{"num_hidden_layers": 20, "hidden_size": 320, "num_attention_heads": 8, "num_key_value_heads": 8, "head_dim": 32, "intermediate_size": 1280, "vocab_size": 2048, "hidden_act": "silu", "norm": "rmsnorm", "norm_place": "pre", "norm_eps": 1e-06, "positions": "rope", "rope_theta": 10000.0, "rope_fraction": 1.0, "qk_norm": false, "attn_scale": 0.177, "bias": "none", "tie_word_embeddings": false, "parallel_block": false, "init": "trunc", "init_std_qkv": 0.0214, "init_std_o": 0.00378, "init_std_up": 0.0214, "init_std_down": 0.00169, "optimizer": "adam_variant", "learning_rate": 0.000556, "beta1": 0.95, "beta2": 0.98, "weight_decay": 0.24, "lr_head": 0.00909, "max_grad_norm": 2.0, "warmup_steps": 435, "schedule": "wsd", "decay_fraction": 0.762, "decay_shape": "cos", "final_lr_fraction": 0.0, "batch_tokens": [32768, 65536, 98304], "max_seq_len": 512, "doc_mask": false, "train_tokens": 493200000, "max_steps": 7853, "dataset": "wikipedia_en"}
MLP neurons of a small language model. Each row is named by its layer, matrix (up: input weights) and neuron, and shows model dimensions 0-127. Each number is 128 + 32 x the weight over its row's rms, rounded and kept within 0 to 255.
After each neuron's rows, "fires after" lists the tokens most often just before its 100 highest values on Wikipedia text that the model never trained on.

L11.up1053 [ 76 117 122  89 114 135 128 163 187 141 136 140 136 162 168 128 131 129 152  58  96  13 148 144  81 132 112 180 152 117 142 113 140 120  99 158 119 118  96 106 152 102 137 143  91 114 145  85 126  96 134 134 112 163 131 156 146 209 119 103 151 149 126 141 122 149 104 112 103 155  80 140 115 120  82 166 125 183 184 212 116 173 111 122  87 146 135 145 116 134 138 162 122 116 121 128  67 103 102 129  99 131 115 156 159 109 128 114 108 109 152 120 115 135 111 137  58 137 126 107 201 155  88 135 137 109 126 138]
fires after: " ", "p", "l", "\n", " p", " |"

L3.up657 [138 122 206 160 153  72 179 115 147 109 132 152 121  95 166 138 140 155 130 134 144 115 111 114 111  99  78  88 133 125 143 141 157 212 161 150 104  91 121 160 119 118 158 101 128 130  77 174  78 105 160 192 144 164 115 168 127 124 125 118 115 220 142 122 157 116 181 157 112 119 146 125 135 141 149 114 134 158 126 156 122 178 125 129  90 186 160 176 158 117 155 150 113 126 157 143 161 147 124  98 126 148  97 151 122 158 150 136 102 109 110  91 154 152 136 119 135 120 120 137 156  74 161 161 148 164 168  90]
fires after: "\n", "iv", "x", "lect", " "

L11.up76 [ 80 129 159 118 132 141 176 155 135  98 135 108 152 151  82 202 111 128 171  28 120 118 144 117 103 138 138 103 147  91 112 181 105 175  71 155 126  79 158 211 201 109 126 131 138  97 171 132  68 164 140 134 137 170 126 223  57 158  90 113 143 125 116 132 104  93 129 133 170 144 134 173  73  98 133  62 161 153 130 190 180 156 137  84 102 102 150 135 194  69  93 102 106 170 126 185 123 116 107 135 120 134 162  55  96 197  93 140  93 139 143 139  94 111 170 176  75  62 135 114 135  85 158  83 156 129  96 125]
fires after: " g", " G", "g", "c", " c", "G"

L11.up93 [109 126 175 101 157 183 174 156 114 110 149 131 108 138 172 116  65 173 117 112  90 157 109 153 125 151 107 169 141 131  82 172 132  91  51 149 123 149 125 190 192 131 139 112 109 134  83 132  84  28 105  78 117 147 151 129 161 182 147 142 111 147 200 111 110 118  96  61 110 122 138 104 164 123 187 129 154 155 139 150  70 167  94 105 156 164 115 125 136  97 100 135 103 154 117 179  56  96 122 154 105  97  89  17 139 120  89 128 116 160 126 139 159 165 151  71  85  96 110 101 103 149 106 160  89 160 109 107]
fires after: "-", " C", " P", " T", " c"

L3.up295 [159 168 208 159 141 159  46 106  93  85  80 105 139 127 150  72 115 190 194  64 137  92 123  87 202 122 118 185 111 160 153 117 130  92  89 140 143 109 123  72 154 122 118 127 110 207 117 151 149 139 104  69  93  41 108 141 125 113 135 115 111 116 134 169  90 162 113  71 127 113 115 159 176 150 100 157 161 100 142 112 134 135 112 109 223 123 133 106 148 108 102 107 142 142 117 114  95 138 121 128 173 142 123 127 122 143 110 154  47 139  89 128  99  99 125 133 125  90 133 122 130 103 118  10 141 125  93 118]
fires after: " ", " Mi", "re", "a", "ju", "gi"

L3.up444 [ 86 111 137 107 128 115 110 106 168 174 134 175 151 147 175 141 144 138 140 124 133 110  78 170 162  95 141 142 120 172 146 149 151 109 176 216 137 105 168 159 148 132 135 193 159 122 108 130 167 100 114  97 137  65 108 163  69  85 175 139 209 121 171 186 120  85 101 137 125 192 129 198  72 119 163 139 134  94 143 138 164 138 105 100 164  54 170 170  79 106 110 111 110 126 137 172 109 133 136 155 129 111 147 141 129 145 129 125 134 161 182  91 118  92  88  69 120 136  65  97 176 104 113 109 107 125 110 112]
fires after: " ", "k", "s", "ent", "ri", "d"

L3.up1173 [106 181 111 141  77  77 118  29 147 101 134 130 123 124 133 165 182 103 169 113 102 207  91 154 153 100 146 124 128 190  73 173  76 102  79 128 180 137 133 177 108 131 141 132  92 166 125 116 117 134  81 180 169 115 142 185 149  70 162 158 118 195  88 132 107 110  85  81 113  87 104 143 156 135  78 155 109 201 181 160 139 123 159 126  66 121 139 113  90 110  69  58 138  79 123 150 130 142 141 110 135 126 139 147 171  86 107 124  62 179 109  89 144 107  90 120 174 105 124 118  92  82 173 138  93 178 172 170]
fires after: " ", "L", "-", "fin", " do"

L7.up1045 [ 75  99 141 101 159 199  54 115 171 167 125 102 141 149 146 130 160 108 156  90 193 171  93 122  81  92  65 122 111 133 192 117 101 117 151 172 125  70 136 149 174 179 156 176 106 189 150 119 105 108 142 135 147 138 115  99 109  86 131 116 136 115 176 114 155 131 177 122 151 142 114 185 159 138 153  67 110 176  74 132 123  84 134  54 143  79 114  91 108 225 100  69 125 162 137 101 149  86 103 125 137 117 203 115 141 139  86 144  98 110 131 115  95 108 133  72 163 102 125  83  24 147 118 104 106 170  66 100]
fires after: " ", "n", "-", "re", " Na"

L11.up628 [124  84 145  80 132 107 152  85 168 152 143 117 129  80 255  96 148 130 112 131 128  83 139 159 132 107 118 137 129 115 114 189 129 106  67 104  77  71 145 128 136 170 122  91 138 153 136 106  93  75  69  87 134 212  89 142 115 145  57 127 142 164  69 155 142 145  79 107 115 124 142 137 122 141  83  93  87 180 115 163 160 187 133 137  98 118 133 142  75 143 129 130 118 125 116 140  59 110 144 138 139 177 107 147 125  55 138 119 103 132 119 162 110 131  94 134  62 147 119 129 182 117 103 157 100 129  98 203]
fires after: " ", "-", "s", "ra", "fin", "p"

L11.up46 [219 124  90 109 119 116 115 234 123  90 153 127  78 126 151  96 153 123 203 139  66 126 141 104 145 188 141 133  92 106 193 128  93 151  60 168  98 118  92 148 171  66 149 150  79 118 128 123 107  71 172 175 127 158 138  81 181 103 147 124 133 127 178  78 105 136 121 144 115 109  98 158 112 137  95 130 125 123 159 117  96 138 113 149  96 110 106  91 127 162 185 142 105 117 120  90  86 137 112  84 125  70  91  94 126  46 105 140 173  76 128 188 110  85 157 140 129 108  99  77 128 117 100 113 135 155 121 168]
fires after: "-", "s", "p", ".", "t", "C"

L6.up491 [128 117 100  89 106 123  87 163 106 218 176 132 210 170 120 126 150 126 125 136 130  70 108 181 149  97 137 195 120 154 127 136 179 109 144 183 111 129 157 113 125 165 124 113 141 147 136 120 155 112 103 166 131 141 141 127 171 102  29 105 136 100 123 146 127 148 157 134 133 168 118  81 143 155 124 148 181  74  96 196 171 142 130 118 148 110 190  57 158 135 168 126 150 145 119 102  61 128 107 148 113 143  80 213 143 139  95 136 145 102 131 181 153 154  67 113 140 135 131 101 129 121 102 130 208 103 127 125]
fires after: " ", " me", "man", " di", " g", " tr"

L17.up1061 [156  92 144 105 173 141 163 179 169 126 130  74 141  82 120 138 153 197 115 166 155  84 120  79 164 151  68  81  84 106 141 106  97 105 159 146 109 114 147  78  51 135 174 118 136 162 108 190 141 102 159 168 131 107 182 133  85 120 123  66 149 184 115 123 120 108 152  88 158  98 139  87  97 195 162  87  92  78  92 110 115  92 135 154 171 161  56 164 175 101  89 133 154 118 144  90 151 195 119 164  95 126 152 144 157  95 183  74 136 121 144 112 158 144 140 125  95 129 160 130 134 108  93 129 182 136 180 159]
fires after: " (", "\n", " de", " ", ","

L17.up393 [188  72  85 149 158 146 133 109  79 105 153 106 192  56 163 177 128 175  90 116 149 138 121 159 194 110 116  79 103 120 114  55  88 165 133 142 119 160 199 101 102 178 108 125 118 176 112 120 111 108 124 112 175  86 148 147 151 122 115 122 129 160 112  94 129 119  70  88 120 122 119 122  78 113 167 161 142 109 130 120 139 119 123 111 143 134  86  76 132 158 103 150 135 165 146  35 149 145 115 149 130 183 105 150 131 108 134 107 125 146 145  85 178 172 105 153 132 129 141 126 189 155 145 153  72 130 174 137]
fires after: " ", " re", " con", ",", " Con", "-"

L3.up949 [121  93 158 129 119 124  82 131  82 108 106  92  80 132 163  86 142 133 135 142 121  58 124  87 121 174 108 132 115 110 138  47 167 120 100 131  87 165  58 140 117 119  90 109  88 115  99 154  87 103 128 137 144 119 122 139  81 147 125 118  81 127 133 126 133  87 124 141 132 167 112 106  45 137  82  95 128  99  81 133 127 134 134 150 154 188 142 113 179 163 213 161 133 135 154 132 120 167 183 115 106 105 130 161 198 138 136 127 130  98 153 166 111 170 110  94 145 152 161 186 120 177 125 130 120 146  70  82]
fires after: "\n", " ", "li", " O", " |"

L8.up1070 [184 112 188 128 103 114  94  87 217 131 129 140 157 119 103  76 110  78  60 114 109 125 126  97 113 156 121 163 128 150 136 130 157 141 173 101 124 169 134 132  96 155 137 104 108 115 115 120 128  93  72 129 129  54 169 111 163 133 125  51 168 126 154  55  88 164  84 178 115 138 131  82 169 163 212  79 160 150 136 131 163 101 100 108 135 123 172 150 123 106 124 125 154 115 108 179 144  90 167 184 132 108  58  73 111  91  97 124 128 127 203 125 156 181 138  79 118 191 122 166 156 125 123 165  66 137 129 134]
fires after: " C", "-", "s", "n", " P", "c"

L8.up252 [135  99 181  79 134  97  79 142 146 107 138 105 165 229 124 129 106 157 127  91  91 155 144 108 164 152 139 187 140 122 104  93 153 138 123 180 125 100 139 130 132 156 108 159 127 130  99 100 159 149 130 164 121  77 136 164 166 168  99 190 161 161 104 146 181 149 101  86 107  87 120 149 150 109  87 196 124 121 175 140 112 142  91  77 108 125 149 147  68 123 121 122 132 137 102  77 138 155 115 145 124 122 107 139 132 138 118 122 103 161 129 130 107  70 100 147 163 153 103 145  89  99  77 149 181 134 132 154]
fires after: " ", "\n", "ho", " the", " New"

L3.up196 [136 134 132 127 149 149  88 102 118 105 123 174 140 116 117 159 127 121 167 115 170 113 132 165  75 101 144 116 139 155 112 167  88 102 109  84 146 102 144 153 185  70 136 109 140 154 126 107 137 114  62 114 129 103 133 146 101 122 126 127 120 142 113 150  78 124 111 139 122  98 136  65 128 111 137 130  65  99 211 115 116 147 109 126 144  68 136  76 130 125  70 167 164 128 130 128 108  71 104 143 115  96 101 102 118 147  98 100  75  88 105 137 116 172 172  81 106  86 149 102 105 134 125  48 128 123 154 120]
fires after: " ", " Mi", " Re", " A"

L6.up1150 [ 93 125 143  67 118 123 143 149 195 102  92 172 128  87 126  95  82  70 176 112 101 101 107 124 136  89 108 173 129 148 121  33 135 170 164 165 164  83 125 148  99 116 127 104 137 120 139 122 172 208 144 153 116  94 143 131 129  89 145 173 138 158 162 117 113 158  48 187 168  84 137 113  93 150 149 160 147 175  82 127 133 112 115 101 112  64 130 166 167 106 185 157 140 103 109 151 145 140  49 162 130 118  87 102  62 122  87  91  91 125 164 101 156 141 139 178 118 229 153 101  88 126  95 107 136 115 147 128]
fires after: " K", " P", " cl", "amp", "n"

L3.up346 [144 106 103 168 138 127 154 179 173 233 129  70 125  91 107 141 130 117 141 139 164 118 187 106 155 137 112 149 142 109 126 114 152 176  57 203 172 145 148 110 130 110 157 162 163 138 146 167 146 165 111  58 120 168 154 129 131 130 169 124 116 166 124  75  26 160 130  93 144 140 106 106 158 157 124 163 142 160 136 155 113 147 167 133  88  93 150 123 114 188 123 151 148 147 125 127  96 150 165 119 121  49 144 124 136 147 168 132  86 122 106 160 134 129 154  60 141 126 137 173  75  58 157  59 107  85 111 189]
fires after: " ", "-", "n", ":"

L8.up197 [149 146 163 200  83 215 132  71 163 155 139 111 104  68 100 145 147 115 147 129 139  73 123 128 100 138 124 123 126 155 160 104 199 156 187 137 145 197 123 148  68 134 103 178 134  34 102 106 109 188 109  94 167 102  95 111 154 156 146 142  98 107 128 132 128 150 169 120 111 120 126 128 107 195 173 169 150 125 104 134 126 141 178 137 198 203 174 147 133 156  92 145 131  90 126 159  74 109 122 164 161 120 121 168 141 103 131  99  66 121 174  96 115 147 155 201  93 162 113  89 119 148 145 182 181 125 178 173]
fires after: " ", " b", " F", " at", " f", " B"

L11.up841 [146 118 116 117 157 105 185 177 142 135 137 152 129  38 170 103 109 156 135 137 165  90  94  85  91 166 161 139 117 120 167  98 100 128  92 126 152 151 166 194 171 133 148 171 147 160  99 152  96  59 137 164  90  69 125 114 111 141 107 148 154 161 137 115 144 106 139 151 105 120 113 158 142 172 116 116 112 124 124 171 102 186 151 119 121 166 141  88 108 107 141 132 125 112 129 161  81 100  71 120 110  72 145  65 123 112 144 124 150 108 167 139 129 126 147 127  29 144 120  77  56 175 122 144 173  89  83  92]
fires after: "-", "–", "c", ".", " ", "n"

L11.up1229 [137 106 145 141 113 164 208 166 142 139 129  96 107  60 137 114 149 162 145 134  80 117 152 117 150 158 157  64 123 136 157 140 124  98  72 158 113 155 140 186 180 131 160 115 149 201  83  99 109  63 136 177 124 138 130  49 164 116 121 124  89 138 206 112 102  98 158 158 147 117 111 148 109 118 149 104 203 153 182 181 136 143 118 112 154 141 164  69 120 129  88 117 154 124 150 143 123 107 109 127 141  95  76  75 106 116 129 109 167 110 162 136 185 136 120 161  69 101 191  63 145 173 155 199 108  97 120 144]
fires after: "-", "s", "t", "S", "C", "ت"

L6.up835 [161 127 200  83 107 100 112 178 143  67 175 113 151  99 144 133 104 127  68 159  94  95 110 125 175 164 130 106 166  85 132 153  88 143 184 112 137 132 145 105 135  77 111  77 121 122 142 103  50 107 107 104  96 157 183 118 152 107 176 166 156 154 150 149 119 111  51  45 150 182 123  92  63  75 130 185 144 155 125  93 141 134 111 111  88 163 137 135 105 108  77 118 123 137 141 117 157  68 145 111 112 140 103 163 115 157 157 146 122 158 131 108 108 100 150  94 152 132 170 102 208  62 156 125 137 112  73 138]
fires after: " C", "C", " P", " Mc", " A", " Ho"

L3.up1135 [113 217 160 156 136 170  79 139 127 144 125  92 130 194 117 161 119 142 117  80 159  94 132 127 149  99 150 141 124 159 117 167 153 132 125 194 127 126 170 101 170 127 145 177 131 183  96 155 164 120 127 109 148 135 147  96 133  76 133 153 199 145 170 139 148 179  70 106 133 176 156 193 162 100 166 136 106 129 128 101 168 129 138  70 150  66 155 103 110 146 122 114 151  95 135 103 134 126 179 106 129  50 142 129 147 140 135 104 121 139 169 143  82 114 103  81 129  86 101 166  91 128 171  64 136 135 145 117]
fires after: " ", "d", " F", " f", "s"

L11.up472 [111 154 137 134 158 140 147 181 187 127 104 109 137  70 159 109  78 195 115  59  94 108 141 144 132 137 111  97 147  99 117 154 143  97  96 133 129  86 122 170 153 123 134 148 163 106 117 159  69  92  58 108 116 126 115 142  94 147  49  96 137 111 101 143 141 108 119 185 136 143 174 181 137 109  90 148 122 169 110 173 121 188 162  97 115 107  80 129  96 115 145 131 108 147 130 191 109 141  94 163 122  59 114  66 166 147 163 117 119 169 118 168 135 116 109 115  57  62 128 193 133 154 145 128 111  88  65  98]
fires after: " a", "c", " g", "-", " c", "s"

L17.up986 [144 119 167 153  90 113 106 132 169 145 140  92 128 148 135 120  89 135  87  90 154 134 123  79 128 150 119 118 125 144  57  82  97 185 101 124 106  96 172 119 148 149 132  86 162  89  82  62 101  92 136 118 157 118 182 127 141 114 140 110 151 143 117 142 130 157 109 140 131  98  98 129 142  98 166 191 168 171  78 103  96  69 173  80  75 137 119 169 120  88 136 139 151 132 118 121 147  78 191 131 187 118  76 124 143 119 110  87 152 127 113 109 168 113  84 156 101  66 121 120 153  91  83 112 126 166 120 158]
fires after: " C", " G", " A", " ", " L", "C"

L3.up61 [ 71 150  98 108 115 133 134 186 110 158  93  97  87 108 110 167 163  72 102 149  71 122  66 175 135  81 133 211  71 124  99 162  85 172 145 130 206  90 162 157 176  94 138 172 103 160 110 188 178 108  67 188 150 143 150 125  49 125 106 152 192 180 190  85 160 124 148 117 135 133  76 118 117 138 123 111  65 164 125 130  73 134 158  56 133  82 138 127  73 137 131 131 110  88 126 115  83 123  96 169 109 192 147  89 131 100  89 115 177 149 181  97 124 119 145 122 154 131 113  65 148  99 108 114 123 123  90 147]
fires after: " ", "s", " c"

L11.up744 [112 111 145 117  81  89 139 152 157 147 113 175  82 111 165 146 191 116 133 167 154  58 151 106 163 110 157  74 109 175 200 100 158 142  79 141 146 166  88 178 135  89 150 102  79 135 131 111 131  81 151 198 140 205 154 137 134 153 142 151 150 138 136 122  99 106 143 139 148 167 111 134  79 164  81  86  89 183 176 150 132 104 144 157 130 149 133 114 142 172 126 104 158  83 125 164 135 157 144  44 132  77 116 174 121  90 144 114 107 120 154 185 114 123 138 128 110 103 193 109 136 112 122 169 123 125 136  74]
fires after: " ", "s", "in", "-", " |"

L6.up422 [164 123 126 136 144  77 137 193 106 179 165 110 129 137  92 156  79 189 141 180  90 113 151 139 125 121 154 151 121 175 109  82 134 171 103 152  64  81 138 102 103 116 140 139  59  78 116 143 111  64  90 121 121 152 117 150 130 126 135  94 160 202 126 115 144 141 133 115 106 150 140  75 123 146 163 150 179  77 114 159 145 137 182 117 115 143 115  98 130  98 171 122 161 132 133 101 127  87 155 162 145  70  94 130 126  85  88 158  88 125 166 120 146 178 114 144 157  77 161 150 168  64 158 145 166 145 162  96]
fires after: " ", " C", "r", " d", " gene"

L11.up462 [141 140 115 154 144 128 127 152 107 127 148  99 154 128 126 130  77 172 173  76 141  82 147 129  81 124  81 152 111 128 132 117 113 122  99 193 127 137 146 114 121 153 107 136 136 118 130 128 123  35 126 117 130 111 114 111 102 178  77  70 154 143  98 107  98 126 121 140 154 184 132 139 180 130  94 131  99 194 173 186  81 177 147 145  86 155 137 102 108 156 136 106 137 124 151 118 134  94  88 150 131 143 152  89 152 137 145 104 122 123 112 149 134 122 147 109  54 122 121 163 159 214 120 133 175  92 111 151]
fires after: " ", "\n", "s", " c"

L3.up227 [108 116 152  92 129  78 127  74 107 113 104 139 156 194 199  90 123 164 138  96  91 121 138 185 115 199 148 129  77 140 147 161 158 153 102 178 107  91 104 142 163 164 116 130 120 151 133 101 110  83 143 129 119  80 109 108 165 138 136  85  92  77 139 159 185 100 126  98 104 109 127 104 108 167 114 139 117 123  91 152 137  63 144 104  66  49 118 147 155 110 115 117 103 145 122  85  84  75 124 115 138 153  48 119  71 148  95 137 150 167 187 119  92 106 132 150 112 181  97 120  88  88 127  82 112 105 146 122]
fires after: " ", " the", " be", "re", "n"

L8.up643 [ 98 102  56 163 141 162 133 112 135 145 120 120 129  95  97 144 154 150 180 116 119 124 155 191 113 118 103 184 159 173 131  83 165 156 212  98  71 123 115 104 104  90 179 124  97 104 152 104 195 173 117 131 144 116 121 125 168 122  75 141  98 114 118 156 149  99 155 136 118 176 202 135 158 152 193 149  78  96  90 165 129 137 139 133 108 198 130 145 155 117  63 133 121 162 121 135 127 171 126 136 122 151 114  83 113 125  92 146 152 111 160 101 130  93 175 173 158 150  92 138 117 165 112 100 108  91 161 147]
fires after: " P", " B", "P", " p", " F"

L3.up1246 [ 91 143  53 133 144  92 109  92 186 118 108  76  78  86 135 127 134  91  96 187 172 160  98 100 140 171 132 173 116 149  69 121  54 120 132 178 113  85 165 140 147  92 157 179 101 161 143  87 151 124  92 117 128 119 106 150 132 122 170 133 138 157 102  86  89 230 115 123 125 141  89 102 109  91 142 146 120  94 110 203 139 103 124 141 170 154 129 162 191 124  78 142 138 167 114 129  98 143 138 119 137  90 165 156 133  84 109 140 152 157  92 113 159  71 133 134 165 101 116 141  85  86 205 106  84 172 166 236]
fires after: " ", " co", " C", " c", "-", "ki"

L17.up904 [146  60 135  93  90 191 123 168 128 120 142 106 163 139 165 156 109 125  90  86 133 191 110 106 146 167 112 145  90 103 176 122 141 101 146 136 134 154 153 118 134 171 113 141 113 120  96 115 111 124  66 173 178 167 134 181 169 198  81 161 153 156 143  95 176  96 162 120 141 134 115 158 135 139 127 124 110 116  75 160 125 136 100 111  98  77 202 146 158  49 118 174 118 155 131 100  73 172 132 176 175 140 138 173  88  71 126  49 116 157 108 109  76 157  75 128 110 147 114 141 160 125 106 148 120 122 182 157]
fires after: " ", " the", " a", "man", " d", " 19"

L6.up552 [121 107  44 113 126 120 139 183 114 105  94 169 136 163 110 116 179 104 153 173  93 110 106 141 138 107  82 139 115 165 104 113  96 143 172 160 129 152 108 174 110 117 120 112 159 142 101 141 172 173  76 168 148 185 122  66 128 127 148 112  74 130 130 120  93  95 139 177 172 131 153 110 124 131 165  99 174 103 171 200  99 127  82 169 141  82 112 123  96 110 123 209 157 119 110 154  78 156  96 202 124 160 144 115 148 129 156 111 149  83 166 181 138 129  85  67 131 140  80 127  21  86 145  46 133  64 195 128]
fires after: " ", " g", " sp", " B", " b"

L11.up375 [174  76  47 139 164 143 106 121 118 132 151 101  84  61 140 150 170 133 107 148 134 119 116  93 106 115 136 103 119 129 126 167  99 192 122  99  41 134 197  65 106 125 161 152 173  91 164 118 147 172  97 187 133  94 133  82  46  57 111 112 131 106 145 137 185 150 137 165 123  99 165 137 101 166 123 109 122 154 122 135 115  88  94 120 113  91 156 103 106  96 107 197 140  86 136 107 162 135 130  48 132 155 136 162  86 137 151 140 181 117 165 129 124 105 150 120 112  91 109 108 140 142 104 172 195 184 217 187]
fires after: " (", " U", " ", "ra", " E"

L8.up420 [129  98 168 126  94 161 163 124 153 113  72 169 152 121 115 124  86 137  83 126 173 191 181 121 148 141 121  64 124 126 100  92 155 158  93 155 115  37  69 111 151 123 111  92 160 138 175 153 168 100  66 150 136 169 156  75 153 106 192 168 207 135 102 114  82 170 107 214 106 168 132  95 133 106 157 152  82 129 109 154 134 110 121  91 146 131 148 121 138 126 123 140 137 165 112 179 172  87 131  90 121 100 100 157 108  91  83 107 159 102 121 132 153 120 114 159 124  90 155 116 147  97 122 170 156 169 163 139]
fires after: " ", " (", "-"

L3.up64 [159 227 159 175  75 193 148 145 160 116 169 119 139 116 115 151 158 131  64 102  42 108 132 104 113 113  91 136 113 131 110 194 161 110 132  94 112 104 128 124  80 112 150 117 148 141 102 108 135 134  85 145 129 135 147 141 190  93 184 134 126 106 138 137 159 147  95 139 149 115 128 145 154 146 124 123 137  92 208 126 115 134 109 142 125 101 119 141  65 109 119  93 116  83 128 154 147 143 104 142 150 147  88 113 122 196 139  96 160 132 165 166 125 185 125 109 134 141 162 126 180 135 108 145 146  85  75  69]
fires after: " ", "s", " p", "r", " P"

L7.up1176 [254 107 184 123 161  42 176 128 157 123  95 107  93 178 136 109 148  96 136 149 133 105 139  84 100 100 109 110  73 129 102  93 182  82 175  42 125 172 111 102 152 128 148 129 121 129 149 135  95 130 144 184 139 148 126  50 135 153 123  82 146 106 159  75 152 194 149 164 144 162 100  98 170  99 153  35 138 135 100 128 140 167  67  51 165 106 130 106 170 108  91  90 126 132 136 120 179 134 117 112 109 129 154 157 148 100 137 114  93 159 103 123 115 116  57  51 116 166 132 149 144 129  84 152 167 139 101 103]
fires after: "al", "ic", "-", "um", "n"

L3.up756 [139 151 146  97 108 115 118 166 151 119 120 106 113 190 169 151 146 100 137 142 176  93 135  86 106 185 175 102 142 123 118 118 162 136 184 138 139 148 109 105 159 155 133 178 156 139 110 132 188  80 113 137 127  37  85 168 105 149 112  92 162 188 160 127 115 164 108 138  87 196 119 134  81 155 117  66  94 158  99 107 120 117  90  68 163   0 153 174 155 143 155 169 100 124 127 142 133  89 156 117  92  77 165 165  99 138 123 124 105 149 189 118 141  87 120 109 121 100  78  77 122  69  90 129 181 121 151 128]
fires after: " ", " sp", " gr", "s"

L7.up469 [ 67 131 137 154 155 118  38 122 128 172  93 122 123 131 128 123  88 121 134 123 193  99 124 132  83 113 113  90 124 169 198 133 147 129 140  84 172 129 129  92  54 142 100 130 111 112 116 151 143  91  95 160 138 201 153 135 151 117 125 133 148 122 132 117  91 142 103 147 128 144 120 143 156 163 163  35  80 155 111 141 118 118  92 160  95  94 124 141 123 132 139  99 149 121 132 160 114 166 137  85 115 120 138 182 161  82 179 164  99 117 114 137 109 124  99  87 129  90 131 185 122 149 171  96 100 134  76 132]
fires after: "\n", ".", " ", "bi", "-"

L6.up416 [ 53 132 133  89 167 200  86  76 127 150 124 134 136 101 117 130 141  84 223 156 146 157  77  71 156 157 135 153 151 129 129  86 133 174  78 104 157 126 131 107 128 102 109 150 132 182 137 132 151 151 113 124 136 110 119 124 158 116 183 214 191 164 137  97 127 180 105 235 125 127 101 125  61 106 131 206  83 180  93 101 126 128 168  76 108 159 108 131 168 138 128 149 163 118 113 131 121 116 161 116 114 187 191  86 105 110 131 132 130 166  84 124 129 115 180 162 131 172 117 125 134 205  82 124 133 194  99 129]
fires after: " T", " G", " C", " K", " Pa", "s"

L7.up673 [116 129 148 106 175 125  33 150 136 126 156 175 155 169 136 133 104  64  82 126 162  89 138 123 177  94 131 119 151 124 146 100 167  96 168 156 181 172 111 123 102  90 134 231 126 157 124  97 127 162 131  91 130 106 100 134 112  73 128 117 128 134  85 143 136 139 176  82 126  80 125 120 125 172 206 160 135 116 103 155 152 144 178 159 166 148 161 168 115 186  52 169 133 139 126 153 125 123 194 104 108  94 151  83  79 146 107 132 150 111 141  85 108 140 167 139 143 131 118 166  85 125 120 134 134 161 130 136]
fires after: " T", " G", "F", " F", "o", " f"

L6.up950 [ 94 110 197 121 136  88 107 102 165 102 162 119 123 142 102 120 122 159 138 113 107 107 138 142 156  93 175  38 117 107 147 122 155 174 112 125  93 174 124 127 127 133 165 148 129  68 121  73 121 157 123 101 156 113 133 137  96 133  59 102 107 163 212 114 134 157 127  93 127 144 141  77 160 190 159 176 116 128 115 122 101 124 122 139  76  87 128  79 187 170 157 147  82 109 139 171 138  62 131 186 126  78  77 166 103 111 137 124 105 160 122 112 156 147 167 122 110 193 183 163 150 129 136 163 135  86  84 144]
fires after: "s", ".", "w", "-"

L8.up188 [ 97  73  70 149 124 169 181 102 112 173 158 192 138 147 149 147  87 179 126 155 174 137 199 118 137  91 130 139 113  42 167 121 155 109 102 107 157 101  36 128 149 111 140  96 120 130 149 115 105 100  39  91 131 217  91 103 144 136 136 186 180 135 119 137 152 125 125 182 129 139 148 167 114 126 151 142 140  90  85 103 173 119  74  39  83  98 151 134 111 148 178 170 122 140 136 121 125 130  92 143 123 107 128 145 117 100 184 132 121 129 138  90 110 143  99 121  98 112  91  79 156 133 147 155  80 101 131 132]
fires after: "'", " ", "s"

L6.up204 [122  94 149  75  94  97 107 122 137  68  91 105 120 103 108 120 150 109 182 176 132 119 131 172 119 153 136  73 133 174 156 135 123 140  99 136 179 136 128 124 134 164 101 152 224  86 179 171 159 129 125 101 124 113 140  94 144 146 125 144 120 108 168 153 103 110 102 125 102 149 142  99 141 171 115 132  89 120 101 169  69 255 173 153 225 126  79  50 142 180 136 125 128  77 131 105 125 123 105 127 120 180 137 151 126 138 125  96  84 150 121 100  93 115 117 236  96 155  72 120  79  93 137 172 126  97 160 156]
fires after: " ", " b", "s", "n", " C", " was"

L6.up324 [150 129 163  97 109 138 184 158 156 139 160 107  84  89 126 102  99 160 204  91 130 116 135 100  98 134  63 138 131 117 155  32 117  87 126 113 155  91 132 159  73 177  85 185 125  99  88 162 183 116 127 100 148 118  74 124 164 112 123 128 172 148 119 135 158 157 149 171 123 183 160  92  94 128 126 109  38 122  90 136  97 127 181 102 150 118  66 138  94  98 166 157 109  84 136 104 143 108 163 137 111 186 171  92 121 106 166 113 199 123 129 167 128 117 110 167 173 139  99 140  83 125 121  95  90 180 147 195]
fires after: "s", "c", "sh", " K"